config.yaml
head_dim: 64
rope_fraction: 1.0
qk_norm: false
init_std_up: 0.0269
optimizer: "muon"
warmup_steps: 200
seq_len: 2048
doc_mask: false
steps: 13773
dataset: "wikipedia_en"
MLP neurons of a small language model. Each row is named by its layer, matrix (gate and up: input weights) and neuron, and shows model dimensions 160-255. Each number is 128 + 24 x the weight over its row's rms, rounded and kept within 0 to 255. A neuron's up and down rows have the sign that makes its largest values positive.
A block is one neuron, or neurons of one layer that tend to fire together. After each block is what it responds to, as a language model described it from the Wikipedia text at the highest values.

L2.gate471 [127 135 135 159 137 147 113 167 128 114 116 129 145 173 141 128  92 111 116 130 155 142 102 113 145 130 153 105 134 134 114 133  81 129 132 147 131 137 147 108 115 151 162 145 125 164 173 152 112 117 119 117 123 117 153 140  99  85 134 140 136 114  99 112 166 102 131 116 130 170  76 163 122 128 144  97 105 161 103 145 130 109  96  89 146 125  94 125 134 121 139 103 123  99 181 149]
L2.up471 [118 114 148 124  91 133 123 151 126 151 110 116 144 135 161 145 110 139 113 122 158 155 140 133 156 138 145 123  96 139 102 106  95 139 146 129 126  94 126 155 145 183 130 129 116 167 135 132 136 126 118 169 123 114 144 118 140  63 141 177 138  90 139  86 122 117 103 130 131 117 114 158 168 132 135  93 173 166 109 140 155 106 129 116 120 135  87 159 189 102 157 139 144  79 135 103]
Responds to: Biography section and event tokens

L7.gate38 [143 101 145 184 126 179 148 123 106 117  95  65 151 139 126 149  89  97 152 163 142 158 145 106 117  98 130 192 124 145 109 125 114  85 120 159 100 123 165 143 158 164 121 168 142 114 127 100 130 101 128  96  90 142  83 125 122 108 120 148 150 118 141 140 131  77 111 118  88 113 131 107 168 104 104 150 123 133 105 128 127 125 119 161 130 138  92  99 164 147  94 128 114 120 127 113]
L7.up38 [143 160 134  83 131 142 146 152 137 114 104 122 151 132 131 146 100 112  91 130  95 153 100 154 167 120 115 135 168 122 119 150 130 129 149 170 195 113 136 106 139  68 153 115 125 147 120 128 119 181 176 143 114 135 141 127 146 140 131 145 108 140 133 119 105 170 110 117 125 151 184 104 146 116 138 157 155 187 113 142 109 145 110 103 137 122 196 165 102 132 129 146 130 124 123  93]
L7.gate173 [123 137 172 133 127 138 136 117 133 131  85 154 123 111 109 103 139 126 129 147  90  95 107  55 120 111 149 164  89 141 134 153 118 165 162 114  61 169 151 136 125 164 182 150  92 119  96 104 143 123 151 122 119 125 144 126 116 142 117 121 102 140 131 108 111 139  70 114 142 102 116 114  86 120 124 109 116  98 143 135 146 138 114 109 115 134 136 169 132 103 150 111 115 130 133 135]
L7.up173 [139 103  91 115 107 164 168 132 164 141 101 122 166 139 170 133 155 148 163 146  88 129 104 114 113  77 157 152 137 120 120  83 132 134 146 154  84 137 132 127 145 101 157 119 116 151 122 149 112 119 147 155 139 149 125 139 142 106 101 145 164 166 173 142 121 145 104 133 122 179 136 127 141 159 138 128 109 143 105 133 132 103 125 147 135 131 156 120 132 159 159 141 110 149 125  98]
L7.gate291 [ 93  97 124 150 146 140 165  98  88 126 119 140 108 108 130 139 134 177  85 164 116 104 144 119 108 163 111 120 131 167 125 127 143 129 146 123 117 141 117 119 106 153 129 123 118 137 137 136 127 103  99 141 107 136 101 134 138 100  90 110 119  90 100 102 100 110  98 138 104 102 124 118 171  93 126 128 128 120 165 115 108 142 132  95  96 112 113 131 118 146 118 115 119 169 144 139]
L7.up291 [143 135 119  98 164 122 128 115 142  83 109 131 142 178 143  67 151 155 114 120 124 159  95 132 121 127  69 163 119  86 160 100  91 139 118 100 110 148 127 138 142 153 166 130  93 116 110 118 131 133  96 123 142 133 146 160 131 173  92 130 104 146 157 167 125 132 128 118  99 136  93 154 169 135 122 130 106 111 111 117  92 124 159  95 120 133 138 139 154 114 141  96 117 160  82 142]
L7.gate294 [161 133 130 170 130  63 112 124 127  71 157 138 147 141 145 109 119 170 116 131 150 147 128  48  96  92 159 173 133 103 145  98 161 113 109 124 120 156 124 100 128 112  77 136 126 175 138 116  94  92 129 139 130 127 142 164 119 119 151 133 102 114 120 136 140 164 121 128 116 102 162 149 160 127 134 150 136 122 128 112 151 114 108 123 126 122 148  99  89 126 118 148 141 164 142 147]
L7.up294 [190 124 171 162 132  88 107 117 100 134 117 162 130 147 113 111 101 148 121 142 158 131  98 110 117 120 181 157 141  88 134 136 125 118  84 120 171 118 106 140 121 129 116 106 108 126 135 117 101 118 127 146 148 165  99 135 177  83 155 187  86 137  84 118 108 119 113 113 130  95 145 151 120 118 125  91 124 138 103 102 110  98 167 154 102 117 125 117 131 172 148 125  77 140 117 104]
L7.gate593 [151 109 125 118 107 158  93 126 160 215 147 141  93 157 158 109 143 130 104 119 167 127 141  92  76 109 201 132 116 129 120 107 145 148 106 144 132 120 108 144 158 121 114  85 110 143 113 127 132 151 132  89 104 125 124 122 131  94 110 104 121 145 155 132 136 109 153 118 108 100 118 107 105 106 166 115 128 158 181 146 101  99 146 146 134 165 100 187 151  86 133 112  91 133 143 172]
L7.up593 [ 89 117 117 124 120 147  85 122 173 197 131 149 154 100 106  59 135  89  87 122 154 116 117 121 155  96 135 146 118 146 156 132 155 147 128 151 109 148 124 142 125 135 103 145  67 128 139 169 108 141 164 137 106 131 140 126 141 113 129 134 127 120 120 142 150 136 130 133 115 147 138 123 113 168 145 118  92 137 164 132 138 125 126 127 141 138 134 141 155  99 119 147 135 129 161 112]
L7.gate876 [148 152 113 129 127 132 101 125 130 151  91  98 121 138 141 136 113 114 104  88 165 146 143 119 130 103 117  94 118 104  99 170 154  75 126 112 109 134  98 106 155 105 131 129 150 187 137 106 152 137 109 140 121 132 114 127 121 128  67 139 173 131 134 175 160 112 121 131 168 126 163  62 133 110 120 118 136 109 127 143 150 137 128 191 100 142 103 146 173 145 111 125 127 138 136 101]
L7.up876 [121 128 113 120 119  95 130 117 140 108 164  98  91 178 102 121 115 148 120 161 125 113 123  97 131 117 138 102 148 112 147 119 149  94 144 127 142 114 133 140 123 101 110 111 145 118 156 115 156 114 111 145 165 138 125 109  95 141  90 107 163 106 141 123 155 145 141 124 134 144 134 146  97 124 126 143 137 167 112 152 163 142 139 117 110 122  94 146 112 138 129 141 151 140 168 158]
L7.gate978 [174 149 164 162 113 122 112 151  89 132 125 121 113  60 117 130  96 126 122 128 119 127 167 118 100  78 129 136 167 107 110 154  81 116 131 133 142  96 120 111 187 111 134 100 134 146 126 138 148 136 130 105 129 146 122 104 167 135 118 153  99 161 104 125 145 118 120  85 114 119 128 143 112 113 105 169 145 140 120 118  64 155  56 159 109  98 141 155 130 132  96  88 110 123 108  62]
L7.up978 [ 91 142 117 113 102 154  96 135  95 133  87 104 121 152 142 132  77 105 134 160 112 133 128 158 146 132  94 118 126 150 117 135 109 124 118 130 123 141 144 172 118 183 160 127 105 106 128 142 108 113 169 116 118 165 155 150 106 156 145  94 146 155 147 119 126 133 194  69 109 109 120 112 109 109 133 132 146 120 140 130 107 121 145 122 137 150 147 141 112 116 117 141 132 114 173 144]
L7.gate1077 [142 108 119 167 138 142 134 139 101 140 135 113 169 168 118 160  82 123 166 154 152 125 132 121 149  80 116 130 188 152 119 127 148 122 136 148 109 129 126 138  51 168 140 122  79  53 135 174 162 100 121 107 114 101 169 141 131 122 133 128 152 145 119 133 129 143 114 113 102 115  79 125 113  90 125 153 144 120 130 136 140 145 144 104 134 130 152 174 161  93 134 136 108 136 121 140]
L7.up1077 [143 127 124 174 100  99 176 143 136 134 101 139 119 108 108 152  81 124 160 143 143 109  96 132 137  95 100 136 123 118 134 156  81 127 147 121 117  83 155 186 103 124 155  78 108 107 127 177 149 154 105 119 129 121 165 151 153 145 121 144  80 140  88  79 145 140 102 123 101 132 119 121 122  91 127 111 123 128 125 134 150 137 106 113 115 132  93 146 141 104 138 139 107 127 152 130]
Responds to: Article "an" and causal links

L2.gate51 [156 138 142 108 160 109 110 177 100  75 135 135 130  93 105 139 167 108 139 117 175  81  77  95 122  97 134 166 167 136  89 126 156 132  93  85  91 113 129 150 115  94 123 141 104  81  77 208 134 117 113 130 102 145 105 106 140 108 148 145 139 133 138  84 101 132 133 136 126 135 108  94  96 106 104 118 122 149 130 116 114 111 160  87 157 126 107 122 152 120 154 118 123 123 184 112]
L2.up51 [173 129 143 176 119  92 117 123 109  80 186  89 150 123 170 119 176 158 108 155 132 113 113 110 141 106 117 148 125  86 121 109  81 135 132 124 142 125 140 108 122 168 116 154 118  97  51 144 122 132  84 168 143  95  65 133 153 105 162 157 117 150 140 145 123 108 114 164 148 132 123 176 134 161 117 107 130 103 137 143 136 129 161 116 149  93 132 107 153 109 130  95 135 109 108 138]
Responds to: Prepositions opening complements

L7.gate53 [104 108 149 125  98 109 116 151 138 107 140 146 105 184  96 168 145 135 105 132 136 103 134  95  69  47 160 156  92 115 133 126 115 124  89 143 139 114 102 129 129 147 122 110 135 172 103 124 123 136 129 168 150  69 106 125 144 140 129 176 138 142 124 109 117 120 122 129 170 174 150 126 150 104 147 159 125 123 140 118  96 141 125 129 134 175 139 174 132 140 142  71 115 113 125 117]
L7.up53 [175 135 145  81 116 120 110 142 175 138 172 102 121 143 142 133 125 122 148 149 123 152 142 136 128 124 107  92 176 141 151 154 112 135 126  96 166 113 146 123 133 152 168 108  92 124 121 140  92 117 162  99 140 137 120 108 117 139 127 127 169 136  80 125 139 126 127 100  78 138 119  98 152  94 175 148 139 150 140 149 112  99 172 116 157 149 125 151 137 128 143 173 119 177 144 104]
L7.gate92 [131 112 151 197 126 117 122 107  82 117 140 122 106 107 127 109 160 145 142 120 154 120 184 148 168  99 146 117 110 135 123 130 103 136 164 149 118 142 123 140 157 156 155 139 140 140 148 129 118 150 140  66 126 149 148 151  93 122 176 132 107 107 156 103 130 109  89 138 130 117 131 133 109 171  81 114 106 149 152 139 139 117 125 136 117  92 112 111 125 161  75 124 130 118 177 106]
L7.up92 [135 195 146 138 139  91 151 139 115 176  99 118 159 172 137 120 140  84 143 154 137 169 131 140 141 132 138 108 158 129 136 155 126 151 141 149 133 135 141 164 151  96 131 103 153 105 139 124  92 125 140  98 136 136 148 105 151 168 113 140 137 116 137 111 137 110  97  93 125 110 146 106  90 112 121 137 106 124 153  89 155 120 156 132  73 130 140 194 108 131 111 129 149 161 155 127]
L7.gate230 [120 128 144 146  99 113  90 111  52 174 123 105 149 140  95 159 142 124 138 123 104 127 116 120 140 129 140 149 142 120 137 162  84 149 146 170 103 157 125 118 162 109 121 105 115 100 125 138 120 154 189 126 120 164 104 139 153 122 121 106 157 138 110 110 131  60 141  89 113 121 121 130 131 123 134 147 102  95 103 147 138 116 120 149 120 126 133  85 141 127 127 136 133 154 133 117]
L7.up230 [153 116 127 132  75 132 144 111 112 136 113  57 110  95 135 121 165 156 126 107 130 108 180 157 152 139 155 161  92 171 119 168 111 134 144 134  81 165 132 134 144 163  88 131 116 110 146 147 124 119  77 102  88 143 127 147  75 141  84 123 120  79 142 136 135 174  99  91 142 144 164 185 162 139 162 126 138 120 164 146 143 100 143  96 100 160 133  72 136 164 142 124 141 125 121 143]
L7.gate277 [128 113 151 119 129 137 120 108  96 120 101 127 175 183 138  85 132 116 133 126 168 150 141 144  78 129 114 120 165 174 182 121 139  91 105 152 110 164 118 126 147 120 120 125 145  62 106 162 136  84 110 135  86 136  98 129 148 109 133 132 105 131 141  82 122 113 133 120 112 183 151 147 144 167 153 150 125 146 150 129 145 121 159  93 148 144 130 111 149 167  93 157 122 142 162 126]
L7.up277 [155 159 106  97 100 119 131 146 125 127 146 110 130 126 135 134 135  96 114  45 128 129 104 124 122 128  88  95  68 161 125 133 126  52 101  95 131 159 127 161  69 114 123 112 128 114 113 164 107 154  85 167 105 156 110 107 126 137 104 163 130  69 136 137 116  94 131 105 138 111 119 110 132 152 173 100 109 138  94 134 159 140 136 116 124 134 123 139 131 114 124 104 167 158 111 129]
L7.gate662 [122 128 134 128 132 140 121  67 113 153 148 124 122 147 122 127 143 101 133 122 151  99 104 108  87 145 130 147 118 135 112 148 170 105 133 129 130 133  74 134 111 123 173 127 134 156 170 137 119 104 128  72 104 142 102 146 137 127 121 122 141  81 105 123 105 149  89 116 135 118 119 121  81 148 123 167 134 133 152 154 133 118 120 149 116 125 132 106  91 118 150 135  96 155 146 107]
L7.up662 [ 83 104 134 145 102 108 164  85 106  90 118 112 161 156 148 147 106 121 109 114 117 118  70 110 128 126 146 122 102 131 140 147 121 114 125 125 113 126 105 139 146 127 128  92 152 127 159 133 119  94 122  74 109 156 135 158 120 145 132 137 140 109 148  90 151 158 126 168 136  99 108  98  95 127 141 137 107 142  87 110 121 116 169 156 150 128 119 160 140 130 131 139 122 166 144 107]
L7.gate803 [ 91 139  51 170 130 155 137 116 139 138 133 141 109 139 106 124 146 107 137 116 141 147 151  98 112 124 138 134 122 102 104 113 121 127 129 108 124 134 168 209  70 160 100 164 149  83 116 127 137  99 185  90 148 124 109 138 104 100 147 103 190 105 123  88 129 140 112 124 159 186 115 130 126 134 127  81 110  90 113 128 128 132 130 147 132 106 108 102 142 144 145 151 144 119 151 156]
L7.up803 [140 170 115 161 110 133 147 104 162 130 130 141  88  94 116 108 163 136 128 172 147 133 137  99 135 133 131 140 125 125 141 140 128  89 128 126 106 167 113 165 158 121  92 151 115 101 168 133 109 108 135  83 100 116  88 130 109 117 146 107 125 132 149 102  96 129 151  72  53 133 116 140  76 124 123 122 138 117 151 180 144 129 128 144 116 178 107 134 158 153 184 124 142 154 135 143]
L7.gate951 [110 146 100 119  87 129 162 137 133 151 128 115 108 127  97 180 110 131 118 152 153 135 129  84 129 137 102  70 119 152 119 122  97 114 127 131 122 142 109 104  96 149 168 109 109 131 102 155 121 137 104 138 112 140 179 125 128 133 106 140 127 191 116 101 101 154 126  97 136 132  84 132  93 171 123  87 112 149  90 136 122 145 125 105 141 170 130 134 124 171 129 158 152 153 113 141]
L7.up951 [ 78 165 122 131  66 170 108 124 108 150 124 118 120 122 118 178 145 135 107 129 160 126  82 152  79 104 122 157 146 109 111 129 117 151 178 132 156 118 168 151 112 148 176 125  95 106 139 118 105 140 119  82 124 127 152 130  83 138 103 127 142 161 138 143 129 148 106 163 149 135 147 140 128 115 123 102 141 105 106 142 175 144 117 120 128 119  89  78 124 151 179 148 123 174  98 102]
L7.gate1060 [128 123 102 182 121 124 146 135 147 127 106 119 166 112 148 154 142 127 128  99 149 123 114  81 104 139 129 119 127 106 133 129 127  93 106 115 106 130 151 161 122 119 124 135 115 137 122 190 114 141 141 149 107 133 108 125 140 192 144 144  89 146 103 121 101 100 155 115 133  95 131 120 137 165 122 102 118 164 106 109 142 129 124 109 182 122 121 116 116 112 110 100  92 144  94 102]
L7.up1060 [112 167 106 101 117 138 113 115 131 148  84  97  87 149 110 178 111  84 108 145  80  92 102 166 112 115 112 140 117 155  76 138  82 139 161 210 108 166 120 139 125 134 117 119 144  95 112 132 113  94 158 144 125 150 117 114 143 124 137 150 137  94  57 134 106 130 132 135 121 136  97 124 165 131 142 148 127 142 115 151  88 108  90 148 136 134 133 101  96 157  76 133 133 144 126 128]
Responds to: Sports-record field starts

L3.gate10 [115 122 134 154 103 127  81 142 109  86 133 113 151 127 141 124 129 106 126  90 127 109 170 104 112 113 155 129 149 164 104 153  89 117 135 111 111 126 159 139 108 109 155 118 139 140 155 106 136 143 140 189 194  94 142 115 114  94 132 158  89 106 147 147 153 139 104 101 129 179 124 142 218 138 127 153 143 129 105 132 100 166 134 165 128 119 108  68 153 155 127 121 125 128 158 174]
L3.up10 [108 144 150 101 181 132 153 106 100 131 123 137  94 117 120 113 117 150 137 156 175 166 133 175 150 134 185 146 108 142 122 104 150 114 114 120 129 149 135 131 180 174 152 116 152 166 135 143 118 117 107 132 119 102  84 100 119 142 134 126 183 125 166 112 151 130 163 153 111 161  78 147 165 113 118 100  76 124 119 175 122 115 106 145 139 114 142 117 131 118 150 150 109 130 162 169]
L3.gate139 [123 125 139 121  92 154 115 115  86 139 133 155 173 123 141 120 150 120  80 129 116 164  93  96 143 122 127 136 105 130  91 145 129 148 128 125  77 119 110  88  64 121 138 155 100 127 161 133  96  97 119 121 130 129 113 132 151 155 124 111 198 124 152 117 105 108 115 137 102 130 162 151 130 127 146 138 133 131 161 167 164 126 151 145 115 153 144 117 107 171 126 141 163 107 158  98]
L3.up139 [135  75 130 154 119 157 111 120 103 138 143 158 135 147 143 147 132 144 129 121 125 167 116 123 161 124 140 160 118 115 113 143 116 136 156 145  96  73 131 117 100 121 148 104 134 140 124 114  76  97 126  84 143 143 125 166 148 137  75 153 205 118 150 146 114  99 121 125 111 120 127 140 130 111 137 180 147 130 118 125 157 128 143 156 156 153 151  94  98 192 138 126 177 108 172 105]
L3.gate145 [132 139 130 104 130 122 146 174 103  98 138  73 127  91 112  89 118 135  71 124 143 150 111 142 132  79 147 148 146 115 100 132  84 112 132  99 150 107 118 134 149 133 146 126 105 114 108  89 135 121 115 178 125 150  85 137 144 134 110 123 137 117 119 134 122 137 132  95 129 181 130 101 163 151  91 104 149 169 177 130 114 115 110 162 173 125 129  71 108 155 125 113 139 116 131 131]
L3.up145 [112 161 153  86 162 123 171 129 113 149 145 115 139 127  86 162 137 120 129 181 106 148 139 150 137 124 104  99  94 145 141 102 119 117 121 110 106 149 142 161 156 121 150 119 117 150 138 134 135 123 102 165 165 211 131 149 132  86 111 125 118 129 123 105 138 128 100 115 126 126  94  64 109 125  90 133 107 140 105 135 131 172 103  94 173 114 136 124 155 152 143 133 125 134 116 146]
L3.gate194 [122  95 104 112 115 118 131 168 127 133  77 140 104 135 140 131 159  57 151 120 142 117 128 114  94  87 157 109 132 147 122 123 115 145 119  77 112 107 111 162 131 151  95 137 118 138 120 172 135 127 151 129 134 147 129 159 110 143 146  89  88 145  95 108 148 142 119 113 142 130 104 140 174  96 141 163 122 159 136 110  98 107 126  76 143  99 132  91 144 115 130 159  91 117 130 140]
L3.up194 [130 116 158 151 110  98 152 145 123 132 111 128 146 152 118 137 101 158 119 186 201 129 104  99 125 144 167 140 107 127  99 149 161 112 126  78 110  99 131 142 130 109 138 100 132 127 144 127 133 102 148 138 115 172 144  98 133 116 114 122 105 123  98 110 132 158 142  97 127 109 136 100 140 104 138 109 130 116 124 114 141 109 130 111  78 139 130 170 133 118 129 119 127 188 162 114]
L3.gate484 [121 109  90 166 122 143 104 130 123 113  86 126 121 130 134 127 114 125  84  88 139 131 139 127 134 140 128 149 120 158 149 150 128  86 216 100 112  88 142 143 130 158 147 116 134 170  93 166 176 129 121 133 125 128 124 126 155 129 136 130 119 129 148 121 116 150 186  99 136 112 110 156  79 176 120 154 144 124 155 211 114 113 138 155 129 118 127 123 152 104  92 138 100 131 155 115]
L3.up484 [123 109  85 140 114 165 125 132 140 115 173 112 136 142 138  97 108 138  84 148 123 180 170  89 150 103 173  94 120 130 130 148 127 105 117 110 107 105 171  86 134 127 109 131  87 124 178 137 104 117 122 158 138 161 143 104 121 120 122 120 119 121 148 151 129 132 110 150  93 139 123  98 110 133  94  86 150 109  91  91  95 133 104 132 118 141 121 121  95 118 134  63  95 133 119 130]
L3.gate848 [176 140 130 116 144 182 148 151 111  99 113 119 125 122 116 136  83  75 131 100 140 178  99  87  95 130 158 138 141 140 139 151 124 136 122 123  95 112 163  95 176 170 143 183 145 130 117 126 132  92 153 134 141 110 112 114 166 108 146 164 107 120 147 164 125 123 130  92 140  93  98 166 171 145 131 119 137 165 114 120 126 130 128 117 100 139  92 153 145 132  96 160 128 128 146 127]
L3.up848 [101 117 144 152 117 112 138 105 185 104 150 101 165 111 143 115 130 134 142 140 102 174 123 152 131 151 102 138  94  94  72 110 122 145 137 142 101  77 170 140  80 147 143 106 112  96 111 103 140  79 141 111 114 110 110 154 115 183 132  94 126 207 156 156 160 135 135 116 123 110 142 136 114 134 108 125 123 179 130 106 109  93 104 151 135 136 120  97 119 158 114 139 143 168 163 124]
L3.gate975 [143 113 167 142 140 152  98 111 113 155 122 167 157 145  76 103 112 137 148 137 132 127 122 116 129 164 118 122 110 111 114 195 121 148 161 112 133  96  93 148 132 176 160 143 148 134 152 163 153 116 106 133 128 133 111  94 160 130 129 115 137 175 134 109 109 128  98 137 120 127 124 146 159 111 154 149 121 136 125 115  79  93 123 143 140 124 154 113 131 100  94 149 148 150 146 133]
L3.up975 [112 161 165 130 140  85 129 109 156 114 122 113 126 171 119  88 154 127 133 109  87 154 116 119  92 135  89 168 133 117 129 122  75 105  98 125 162  75 111  97 140 120 100 137 141 131 124 116 104 124  86 160 144 113 126 155 144 151 165 139 103 139 144 157 107 122  76 115 118 127 121 145 145 138 143 160 139 130 160 103 126  87 123 142 100 143 171  86 100 125 136 145 134  91 142 125]
L3.gate1222 [133 132 143 155 121 103 108 155 156  99  84 122  94 173 123 149  96 147 195 101 150 171 164 119 141  74 142 130 156 186 127 120 113 116 122 130 130  91 120 138 145 171 104  88 166 114 102 103 193  83 128 154 160 137 101 140 161 111 137 106  87 176 132 158 157  73 123 139 117 119 121 128 172 141 137 123  96 102 128 118 109 144 146 153  78 134 143 124 115 106 136 132 139 121 148 147]
L3.up1222 [107 121 132 159 123  97 122 103 140  93 106 131 119 137 128 130  99 139 205  96 182 156 136 152 123 119 129 182 126 148 139 120 108 136 107 104 105  74 160 163 126 129 127 125  93 159 113 145 115  74  96 144 120 147 140 117 135 130 120 117 129 165 143 118 161 138 146  87 126 156 170 128 140 142 126 129 110 113 135  82 132 167 103 121 111 111 144 129 104 148 156 113 127 169 182 131]
Responds to: Indefinite article after verb/preposition